python train.py --hidden_size=384 --head_dim=128 --norm="layernorm" --norm_eps=1e-05 --attn_scale=0.0884 --parallel_block=false --init_std_o=0.0 --init_std_down=0.0 --learning_rate=0.00671 --beta1=0.95 --schedule="wsd" --decay_shape="linear" --dataset="wikipedia_en"
MLP neurons of a small language model. Each row is named by its layer, matrix (up: input weights) and neuron, and shows model dimensions 288-383. Each number is 500 + 25 x the weight over its row's rms, rounded and kept within 0 to 999. Numbers have three digits each.
After each neuron's rows, "fires after" lists the tokens most often just before its 100 highest values on Wikipedia text that the model never trained on.

L8.up1038:544512493530506474499521488493515498520510487502491493513464486475542489450513464477503474484518492534495512468482526505540531510473527467492511487476476475484526523479517513500538524516519513503486486512509500523497523532447505473511455512515540493515497515502482487524479486518530525507
fires after: " in", " of", "v", "s", "\n", "'"

L2.up658:510471495483545507516500543505484544504496497471537513490524503466505531495482558500492482507508504520484514525452548488516520524501477530505511516521532477519504559468525515506502494486537518517506512484498512506507501540519484450490519470508476529486516514447483513498489483471504524538
fires after: "\n", "A", ".", "C", "=="

L2.up100:457502491478514523480493483498498516504462486538502498477492503513542452470499488507491524518498473540523457555492544526519479480520448477521500453511514496522497536504442460503487489492481487490467526527565498495546523443486501519510497485469510465475501519425493510481486485492519516516
fires after: "\n", "H", " Ch", "C"

L6.up824:463512489509523534482485455481473522548496458520511484510504489523500521481483482496494527507506491477504501566479495491488462481468497525518490557492461459487495517461535512510505492507491486452539496462535507494556500467458460514516502472542501477437502480511496550508501497479507498481
fires after: " ", " S", "w", "ta", "ni"

L6.up708:501481520516478430526524502485509493487486490446472492540495471491545499526541475488495534485480508487518519494498518520469517482529514492528533522500479487473475491445454532500490471506477513481501530486494486515484480471519509533451479507484509495514537493530482492485534472476503515465
fires after: "n", "f", "en", "man", "ne", "I"

L4.up942:494487510489488492479475541500513511508476519521503497491484531522512491523472473488479480477568507492493452516538490453496487483501508515498512515509473514508476474478506485472473507512483519455512475489546458489494457517523470467519516499526497515482515540519529476491510473459501516509
fires after: " ", " N", "-", " Ar", " An"

L8.up292:497494509504525505501531459492487478510524476487519512494503487512508514509481485470489494522522535524509443531519507492501479467515477545479564516472518551498501476512523534546480468502466485523493514475514510525554530497506499540492495494466472494538514478495527494453507504518507511537
fires after: "s", " S", " Li", "es", "li"

L4.up1099:487525500466515521477498461540490526519483493502542499457460469507535504537544498539540513520459467497523512496508475496489516498515522507490473488473501517502518534472474516478506454514490477447486452495512556535433492483504487532514536503508470522495464462515493507488575513483530524491
fires after: " ", "ta", "e", "he", " I", "lo"

L4.up653:491504511489459476530501507500507497471503485512503455487499534488513494507500469536437492505502486488519542504506485486547505510484494521516488520479483497474494495438467513485489488457548502500478531493485521493506510501474474481495488495494459491481554518479506533523479515502479503523
fires after: " R", "al", " Al", "ar", " Ra", "L"

L2.up67:542518504511515509491471461531462539542476495541511506513516436473525503569501515530519489482487471503503484524478491477520520512503442525549511465487503533495464487509479528510483511518501488478522500464559537522513495473501514514536492480504501484505513483493475478537511512516537452493
fires after: " ", " K", " S", " J", " O", " f"

L2.up753:494514501504480496549544487505495483533507467510494487494510495523470475505501465482481522486493505528501481509486532521499500517472512532493502493535503484505475504460544523496492520509492462490478451545516481500526487532491453472508515519498467494488502540455481515501549483500503502493
fires after: "A", "-", ".", " ", "H"

L2.up1103:494477523531514481509505501488480489483492510535477525472509458499478485560480503517484475502470463509541496516477509495517521512508479480506491439522511513502453457510445469524474489506501454512532494521486487496476499527463505556474521465530512466504495518444495500507501535461493506471
fires after: " ", " C", " S", " P", " (", " F"

L2.up1029:493491460480494493446486523525571521522447512483485534489463490509515512527492450514490516482489503499482476476542485505518519490504486485534510460488488483519490517481459491516503522535505476486506461493525479520521537474482502459466511512497533531481493537447483557513505517550508507512
fires after: " Y", " Ch", " O", " W", " ", " H"

L2.up1134:494503484494475503503492489546502477496470472503537517477481526476539464486472485489506527539482459489504513519554468517535493511438484536467534482551515453482496512558479499481496493489531476527518478528506516506522501457521528485516525511515445522489524494472486528462518460485481507472
fires after: " the", " The", " A"

L4.up721:531534504460505491519543521513484535501535476504519507500543537505530522533487496489495485536492552462506526506521495473494486514542539541490491510516501489472532512506553513478553504501536498519513484531499496476490489520505483513525463500535522478528462521471505530553481488483533488501
fires after: " No", "d", "---|---|---|---|", " pa", "vo", "ed"

L5.up419:475507498512494514489494512521523540470493509504559493494483453470512498518513508526492510490501470489510545494537519543500514435502520497502519481535508529562513516459475460466499492498485481543486495529518484466503514427526508484485535495469468529478466484540482493489481497481504533472
fires after: "e", " O", " M", " m", "re", " "

L5.up808:557540501493480516499507499533516529476492506503466478479494490517489489512497482561465492523463514478516539481507460522536489485504502485520509481503486512529473489476493487523496493526523513505476509498535484457458517474542519482489503479473462477494518499494527559505456506495465529525
fires after: " ", " Ra", "er", " sp", "al", "R"

L2.up93:486530494485510504513520489485491487501443509483479548479513509506513472511518503507522538513446517493485520497518444480468502484502490508505508461510454514533516513457497500490501508450503459525487483516522492507489496466533510524555474519551486508510499496556505461511518510534527481490
fires after: "\n", " the", " ", "N", "C"

L5.up99:490459526486471514511455502477475500537492518510517504442500515467548490476531505532499527482476516520519531491502494493492513542498476502459490493480524530499508496459519503508510524509473528496488526525490502550482483499541476447497484504497539494502461475480496528503570524550493529501
fires after: " he", " we", "ho", " h", "w", " "

L6.up875:491533504490497519488489517494505521465479530478521472515445471510552501516465480517506536542523503467501503555527461459468531477462530528481494460478484520482506440477481532571503513468514507458531517493475469501546504523499495532500520535538486488507501520538515506513498508495518478467
fires after: "\n", ".", "H", " ", " the", "n"

L2.up133:485484500488524465538474459503531533512478486501478526511489534525528526472481471500525531508523492491455497515563502536510507499485455511493521448511536528509525474502486476513533534492538488481456531491469520525559525484507548467513502505506485495525480552482486524519502524549524488507
fires after: " T", " W", " N", " H", " K"

L12.up310:477502482490502531495463528504476494519488489477541459518530502539481481459539517500507534507455493469509506518467491502543480553472500503495512510549486550504468521539502509527501520453489486495495556555565487458449501470505556518493512500531470476499467501498503549479498517498482520488
fires after: " ", " fa", "re", " pa"

L4.up460:502475537522565538500495524510511522489531474532508531524525486485511468510471489499511504543508436489496476483525509492531512501488517508494546507515523480522481571489498473525518496535476503515478492480490501496515465466501460511524531506474493530459458478516486501459514510449520485499
fires after: " ", " M", " D", " m", "n"

L5.up3:496465483490515476478555478513477495505486522514482477559493510468516487472505518513501502520523493495491476468506515478487504481490514482540466471521493476500513504502531488495534499495505476468461471514512491429502440466548474469536525507519481474477478475512485521496535515504569543461
fires after: "\n", " ", " Po", " po", "po"

L4.up372:521533516539470522532500489502504524473507471481497524527475485524480523486511491474461485475481489506471505492525492484520545473471470512516500516500491538473486498497502529524495524538504464547514490526497465508498493528462500477504451508532490506510504502495516514512479493483506508462
fires after: "in", "ic", "s", " in", " Port", " For"

L2.up19:528495479504472505485497549512509517492511497494508494529517500521477524515504480537538508508470524475519497443512476496521467516502486522473494495494464461480460497487460504497492453511542495466532447481503485502514515463533519458574526527514505481459490509537518478503555497535509526525
fires after: " |", " M", "M", " in", " mo"

L4.up591:503545533525491501489492498506494474505470471495514521520514507494476452471484480499499535465462530478516495534512513506511477520506494497481486476539488524488527525562478504486543508512512530494492454506514500492530493489505443465518484484534512525558507477446519466462536466539472510490
fires after: "s", " De", "p", " the", "P", " L"

L5.up440:570510530527465478491522508479517453532514455468494517505494460518489505470499495523507502519465489528526495502489488542478534485475500491504491490509509505470471506507505483561495476532507493519459465567508495519483487516471503519496529464483503484509527501479497546494506510471518528498
fires after: " ", " the", "s", "ni", " co", "gi"

L2.up487:492512468478521482536518556480553456493537483531485500461499440482502514510499472514510500530469457542512510487567511553473496480528515485526504502573503492496463464463509515513533515445434490490464478518493522540435502503473501471485543497485501485496529511515486471498454500488536444541
fires after: "te", " ", "M", " Te", "S", "wi"

L5.up9:467447514523481495484511483503524465516506449519449469523496493480481483509503509539481551530498500520498482489516488496485507486516510529469530512495476505490526498515499493488480464476501468505509471526494521485490488492456532494465533481487529512442522500521499535503484545492539565476
fires after: " ", " S", "S", "s", "er"

L4.up702:507494460472516480529488529490500520505481515532484479470478485469465492540468536476496522518491519502493489527492528486520515457479490516514548484496502505506512482485497476501450508516493539525515539509509527490495507499486484529526549520508472479506498462475468514554498526510546543468
fires after: " ", " f", " b", " w"

L4.up60:529505501502505505480468485506537516536504540494521472513502488503486444560499473502483498511563506513474514521497534487485465490532467516460523544529484521482505502485506489502459497481464517436495495522536511526511490540442453478545505522453509490509507485466459525485523532501492542458
fires after: "-", " ", "y", "o", "ro", " be"

L6.up545:567500530493503521503484556506480500485503509482503464530512508540535488448494544562518475453506487518468504498516493453544479514508465439479531503488474487490466513538474538530521508528503481499491539496474485503449474498484540476437532481534474476516504519490495480502480508508493545503
fires after: "gra", "i", "li", "ri", "re", " fa"

L2.up309:510500498484504542484510511483458533490516503538520516468514511519479488498521478519499492540484483504484523491567514455527510480535516475509477525501498499499505532496497495526497463529494487438470506519516486519511474466556464470481474498529495487544523527485489509518495478546498491499
fires after: "T", "P", " I", "\n", "D", " \""

L2.up1032:494507491483462497487516501525490465482484474507475505458508477496497472521470447517510511479474518522500499511520526489468543527517529504523531488496514478510519486504483497455507524469481449560477456530508444476487495483494498504528542500529503485487531549494473566527489507498534487527
fires after: " ", "H", "M", "C", "L"

L6.up179:527504516498485511472535511490513506494487491461501461572544499508491486470496465538530523540501518482509468502496483472482447444495507500519538481507471454508527483484505530509469496481483544444529511489512514493511502489486516513500513520522512478495520481485474543498546502489544505521
fires after: " the", "n", "en", " The", "in", "c"

L4.up566:493506494533529447451541512509499510452471517480510479509503499497489487480517509528493499499522529477472456521469510512487535512495521536507510502514513497501489513489533472503488498526522502472523504518471540505497499524527525447476560520503511498465512509460495478522503518515526525490
fires after: "\n", " Party"

L2.up135:512482497458530478497470523532488492529490529475534484512469525485525482509469487501470503531565484508507534537489476465481486499473483494540485477516479509463519486463495541535480494486558514469462487516490500467485480508455543489499465489459480526528513525496474485530475537476487517493
fires after: "\n", "==", ")", " Du", " ", "N"

L9.up457:514520487528486533540506513569443484471511518522501495518535522515509498512529517481453529534509491526495552474507450485505459470498508484515529488476546487505553479496459539469471509500502452477502496516563480480499499567503490473522497480464466493474500481477497491490464491466496509490
fires after: " ", " 4", " 2", " N", " |", "ur"

L6.up304:535494500490476522529486538480476499513456506439469477493487489508484500497501491499509527532492487479520500474527480453510496543516505534494488514486527475507541532489532490475473512487495510539528504533505469535474485493493529483501477529454493459491471542525541484494500519514477468507
fires after: " V", " pre", "f", "re", "p", "er"

L5.up459:522512518575494512472520511508513492519515480489488480486459507524505535494534523471517459479488473507498477448504491478483512461497467513482515541537452485489467477513509520529467536491510469516496507534525548502535466453488483473511523442508516528436520470483457533553494520506498517488
fires after: "s", " Z", "S", "_{", " sp", " U"

L5.up1077:477498523505449521532514497545487451459486518512500512525523455506522479496517480488496506480572513480513506493531515491499493489506478537474475524492459532495497466496486522550467447487499513512533546515544496491489517493510500518511514485515512464519500515526488489492506542520519509514
fires after: "s", " Ch", "i", " S"

L2.up419:462519520517501530513489526520479532513456463531550508524507538524524509481488497538494547523504517491495454499497545459565500511528514493488476491511494495471457509532496496536500493443476496449506537522539528534513472459484511483519472497507494502510494500523467512496543503514510516568
fires after: "C", "|", "B", "D", "H", "\n"

L2.up173:480457487512485506501500481500517487501524517506505519510513504524493466480505523486551476449524480479489533492524504462524548461472536523520527528531495498527499481502474520482502519514470497522448546473507461490512534523494528507564480523509507459485503555520483443484502489468466519499
fires after: "er", "s", " Green", "y"

L4.up637:515509445524481507475485503514523449494516451521559469444497483489523478489541496486535539495533489510499579496560492453484532514479500490521483498490504465488512473494513501520508529475504496528516515457510480503538453498511515510484509514495500515476568496472500519451549505521501520463
fires after: " ", " for", " For", " the", " of"

L2.up961:475519486510501486563525443477484501477509498525491475510453490489502488499529483496535515486456489458463494516514507507497500539513528544504475489524514463522476520482514545482516439533509524485526489487503467480500524470482499507461510493541483493494500494503513547528459516495536505511
fires after: " ", " Ma", " S", " V"